{
  "norm": "layernorm",
  "norm_place": "pre",
  "init_std_qkv": 0.0428,
  "init_std_down": 0.0,
  "optimizer": "muon_variant",
  "lr": 0.014,
  "lr_head": 0.00462,
  "warmup_steps": 0,
  "doc_mask": true,
  "steps": 5215
}
MLP neurons of a small language model. Each row is named by its layer, matrix (up: input weights) and neuron, and shows model dimensions 160-223. Each number is 200 + 40 x the weight over its row's rms, rounded and kept within 0 to 999.
After each neuron's rows, "fires on" lists the tokens most often at its 100 highest values on Wikipedia text that the model never trained on; "fires in" lists the words (lower case) most often at its 100 highest values on Wikipedia text that the model never trained on.

L2.up38,152,215,225,225,210,252,249,212,223,143,225,213,195,188,192,259,278,224,225,225,179,177,170,217,209,243,224,193,141,224,199,231,171,168,163,216,147,201,158,204,159,194,222,100,240,212,234,189,226,251,254,247,130,235,174,253,184,116,97,225,243,216,217,182
fires on: " of", " for", " high", " position", " higher"
fires in: "of", "for", "high", "position", "round"

L2.up885,209,180,98,148,223,143,167,181,272,255,228,208,163,111,244,203,163,146,209,192,228,187,177,199,211,237,203,183,164,214,239,236,206,283,219,224,204,178,195,251,180,197,160,217,274,126,138,130,244,210,179,166,249,152,150,205,223,213,259,172,193,231,133,183
fires on: " of", " to", " from", "towards", " From"
fires in: "of", "to", "from", "towards", "with", "in"

L3.up370,225,130,223,181,230,215,229,205,216,201,215,224,258,156,209,198,115,148,167,185,109,213,270,248,162,199,189,206,141,133,228,245,234,217,206,171,230,135,228,201,207,154,191,201,217,133,214,248,186,183,219,170,231,152,227,202,198,122,262,182,201,154,205,248
fires on: " to", " of", " between", "st", "ing", " year"
fires in: "to", "of", "between", "following", "year"

L3.up544,219,209,157,182,193,150,181,153,235,137,225,263,255,229,222,228,112,210,196,249,215,202,207,199,187,106,200,226,213,219,221,162,241,260,187,163,180,166,255,259,179,187,141,228,177,225,160,226,111,185,171,308,253,256,147,196,192,188,177,252,172,233,225,143
fires on: " of", " there", " it", "at", " school", " There"
fires in: "of", "there", "it", "school", "their"

L7.up17,127,174,158,214,205,250,167,171,319,134,236,186,268,211,201,178,228,184,193,209,165,226,143,158,210,194,143,119,162,260,154,178,212,238,282,214,154,234,258,199,148,228,288,163,146,158,217,149,150,264,176,176,195,162,208,163,229,193,205,223,253,175,244,207
fires on: " for", " After", " after", "After", " without", " of"
fires in: "after", "for", "without", "human", "of"

L2.up610,167,237,175,257,253,215,209,279,183,124,204,166,260,190,239,203,179,179,186,206,253,182,209,183,155,227,180,170,276,266,229,241,227,191,156,171,250,219,115,182,263,209,159,223,192,183,151,228,245,240,201,119,137,254,170,170,148,189,239,172,141,215,125,208
fires on: "ing", " as", " considered", " described", "ed", " called"
fires in: "as", "considered", "described", "called", "to", "saying"

L2.up266,206,223,171,197,140,272,176,246,153,163,170,192,175,215,175,200,192,139,259,58,242,198,269,275,254,149,184,230,183,210,169,215,148,217,219,128,223,196,239,145,264,199,208,225,222,167,235,213,187,193,91,185,248,225,253,190,183,196,205,187,211,195,196,211
fires on: " of", " between", " few", " Christmas", "let", "zu"
fires in: "of", "between", "few", "christmas", "outlet", "suzuki"

L4.up810,145,224,146,260,190,178,275,198,237,231,201,141,228,195,212,183,195,207,200,160,160,202,187,134,232,193,255,120,177,199,167,199,134,116,180,208,179,231,252,208,168,195,207,186,249,221,222,257,209,224,198,201,146,243,248,205,233,321,205,179,244,222,172,126
fires on: " of", "t", "ta"
fires in: "of", "t", "district"

L2.up240,201,202,207,209,225,289,218,208,236,308,252,242,163,254,170,219,216,177,271,131,193,167,204,255,165,211,162,150,280,172,204,197,175,231,164,205,165,74,173,202,159,189,129,208,210,152,207,122,219,212,216,193,284,192,228,167,195,265,232,220,240,186,204,168
fires on: " of", "ing", " from", "d", " at"
fires in: "of", "from", "understanding", "at", "by"

L7.up736,156,194,95,209,261,281,190,128,187,283,102,209,110,257,240,205,207,188,155,247,149,245,170,191,161,174,211,198,219,201,116,205,145,231,173,186,267,166,143,143,148,170,196,196,218,226,233,190,163,203,137,208,180,192,245,186,219,268,220,231,238,212,147,185
fires on: " was", " is", " were"
fires in: "was", "is", "were"

L2.up51,216,224,220,193,287,279,275,134,223,127,225,267,217,197,160,182,234,218,144,188,260,252,143,195,226,197,205,173,184,209,97,204,245,210,249,197,234,191,88,239,164,200,134,173,237,165,186,258,164,187,174,229,252,139,232,154,219,139,202,179,211,168,117,194
fires on: " to", " into", "ed", " Website"
fires in: "to", "into", "website"

L7.up271,226,225,111,162,181,192,189,197,161,245,95,165,198,186,282,165,263,168,207,158,224,236,204,279,173,172,180,264,176,224,237,246,182,145,246,226,246,153,209,155,179,166,232,242,189,181,233,188,248,189,183,220,170,170,241,234,194,108,221,228,181,248,156,203
fires on: " was", " is"
fires in: "was", "is"

L3.up179,183,213,205,176,222,238,167,200,208,200,205,210,260,189,199,161,138,166,143,226,222,242,267,185,177,66,282,157,166,175,181,221,151,122,212,151,238,181,159,169,158,252,190,259,208,240,162,137,156,173,178,139,229,244,165,208,143,186,237,237,235,252,209,147
fires on: " at", " to", "E", " of", " do", " place"
fires in: "at", "to", "e", "of", "place", "about"

L7.up819,198,231,191,180,176,151,144,157,131,200,223,204,115,181,209,188,245,256,195,199,218,251,265,278,126,234,196,272,160,231,213,215,233,245,195,238,204,113,254,191,178,209,189,165,175,155,214,189,232,254,188,188,239,167,221,194,231,220,262,177,217,238,206,194
fires on: " as", " is", " end"
fires in: "as", "is", "end"

L7.up293,253,126,185,189,160,197,188,277,184,176,268,179,233,197,191,135,207,195,171,261,204,255,186,243,263,143,191,290,135,221,243,202,178,240,182,140,173,222,203,173,204,169,165,190,242,204,220,131,156,154,202,193,249,169,207,144,229,193,199,212,173,204,188,163
fires on: " an", "er"
fires in: "an"

L3.up410,162,138,205,175,184,156,166,234,191,217,256,191,139,216,170,222,212,205,218,176,179,231,190,172,235,162,237,178,187,189,214,173,182,244,224,200,175,139,161,245,248,268,246,296,198,190,252,171,223,222,204,226,207,216,229,223,231,258,233,131,134,215,256,271
fires on: " years", " year"
fires in: "years", "year", "days", "months", "day", "season"

L6.up114,216,138,166,189,283,214,201,218,185,168,137,210,181,188,191,233,139,186,204,108,187,200,157,202,170,178,199,144,219,207,193,253,256,215,226,177,290,218,207,218,143,238,163,218,230,237,195,246,208,251,166,220,213,213,242,156,194,173,170,173,211,217,229,211
fires on: " or", " and", "y"
fires in: "or", "and"

L10.up809,175,160,196,209,275,240,166,275,178,197,203,219,196,242,151,146,169,135,180,233,195,218,219,193,179,252,204,266,178,155,199,193,204,208,155,138,189,221,103,233,165,245,184,166,288,197,207,252,213,197,185,175,209,243,198,203,274,176,167,152,135,247,210,135
fires on: " an", " An", "th"
fires in: "an"

L2.up709,200,143,186,178,249,190,289,227,306,277,164,220,217,168,158,137,180,188,221,157,229,178,161,179,216,241,230,187,91,202,197,141,191,152,167,195,187,134,151,224,228,175,253,216,280,155,211,204,196,197,253,167,218,239,200,236,233,166,225,201,219,157,191,134
fires on: " to", " of", "d", " II", "s", "ed"
fires in: "to", "of", "ii", "influenced"

L7.up801,222,171,180,193,239,187,223,196,205,223,251,220,249,204,253,102,112,125,178,176,244,215,219,259,215,232,142,188,246,245,213,178,203,226,221,177,224,230,240,238,194,278,180,181,167,208,178,211,198,300,236,164,266,196,263,253,129,250,194,218,212,266,161,203
fires on: " to", " At", " After", "For"
fires in: "to", "after", "at", "for"

L3.up441,215,200,194,116,178,120,278,212,147,251,181,189,149,179,186,248,180,168,175,244,196,221,174,162,178,239,242,181,220,188,197,246,221,215,195,148,177,227,130,193,195,224,209,228,190,219,210,309,285,166,177,210,214,186,250,108,195,208,222,242,182,222,310,174
fires on: " and", "y", "act", "ho", " or"
fires in: "and", "who", "wyatt", "or", "bacteriologist"

L2.up471,158,176,196,217,248,178,195,165,241,186,172,225,206,164,221,180,244,215,146,173,232,224,205,168,194,202,242,183,194,198,139,226,305,221,172,194,213,212,144,188,216,200,208,229,182,215,185,279,238,258,297,231,278,157,211,213,214,213,146,208,173,186,98,149
fires on: " of", "s", "d", "ing", "ed", " to"
fires in: "of", "to", "influenced"

L2.up320,233,253,106,96,190,140,156,188,224,169,183,201,245,234,177,181,203,173,180,227,283,188,156,209,245,189,156,181,176,197,272,235,224,249,176,190,239,124,232,172,237,202,186,215,254,173,139,213,131,196,277,267,187,207,242,146,168,266,191,184,195,179,248,195
fires on: "s", "y", "ö", "er"
fires in: "s", "its", "pöppendorf", "psyche"

L11.up289,228,196,205,157,209,249,271,169,231,206,175,211,184,222,183,242,143,212,259,158,161,182,258,189,158,184,162,170,244,195,218,181,190,194,195,174,231,190,229,236,157,199,220,241,259,211,166,172,280,183,178,170,233,232,198,174,274,225,208,202,127,234,252,209
fires on: " was", " is", "r", " who", " be", " are"
fires in: "was", "is", "who", "are", "be", "has"

L2.up507,191,201,227,127,243,182,208,167,194,260,164,173,219,158,185,155,268,114,151,131,189,215,173,184,206,125,221,158,178,190,275,245,177,237,192,227,248,192,126,248,244,206,227,223,219,145,199,247,187,179,170,188,203,149,191,168,298,205,223,177,196,120,174,195
fires on: " of", " Di", " di", "ed", " or"
fires in: "of", "or"

L3.up708,145,223,248,172,153,224,133,192,152,280,199,279,192,200,172,207,215,148,159,147,229,232,150,254,267,211,235,270,224,164,212,187,156,249,233,200,168,128,178,229,286,195,171,239,211,216,117,147,239,201,197,220,161,181,204,173,237,177,220,255,225,191,260,156
fires on: " of", "9", "or", "er"
fires in: "of", "flynordic"

L2.up158,231,232,244,194,107,155,223,193,203,140,154,199,144,142,141,235,178,221,192,247,249,242,118,172,240,222,178,186,216,210,206,170,146,144,172,235,200,166,235,213,220,210,237,173,201,247,157,192,222,196,213,203,212,171,261,223,230,207,228,205,248,175,264,113
fires on: " of", "we"
fires in: "of"

L2.up89,171,151,194,202,177,204,198,206,262,229,213,203,220,214,233,143,218,194,153,210,141,208,189,251,175,289,193,121,218,128,144,189,181,197,230,227,251,135,141,221,200,273,254,170,220,222,184,179,217,189,187,218,210,174,259,142,312,210,279,247,277,151,223,198
fires on: " of", " to", "y", "t", "ach"
fires in: "of", "to"

L6.up285,198,201,174,214,185,171,176,171,157,273,263,200,253,231,216,210,142,104,217,208,160,166,121,261,168,222,162,197,173,200,213,191,186,185,193,184,186,227,162,194,170,215,215,223,223,211,138,216,163,207,130,273,269,163,182,189,303,226,205,184,214,157,205,284
fires on: " It", " it", " that", "work", " also", "ing"
fires in: "it", "that", "also", "nothing"

L3.up28,191,165,186,161,217,211,223,166,190,231,215,262,265,209,210,223,150,212,175,174,211,151,225,188,241,224,266,239,214,129,226,248,215,202,280,207,177,154,167,131,238,268,212,217,193,228,191,211,191,252,157,123,158,138,118,177,212,155,236,139,116,152,159,192
fires on: " of", " to", " year", " time", " day"
fires in: "of", "to", "year", "time", "day"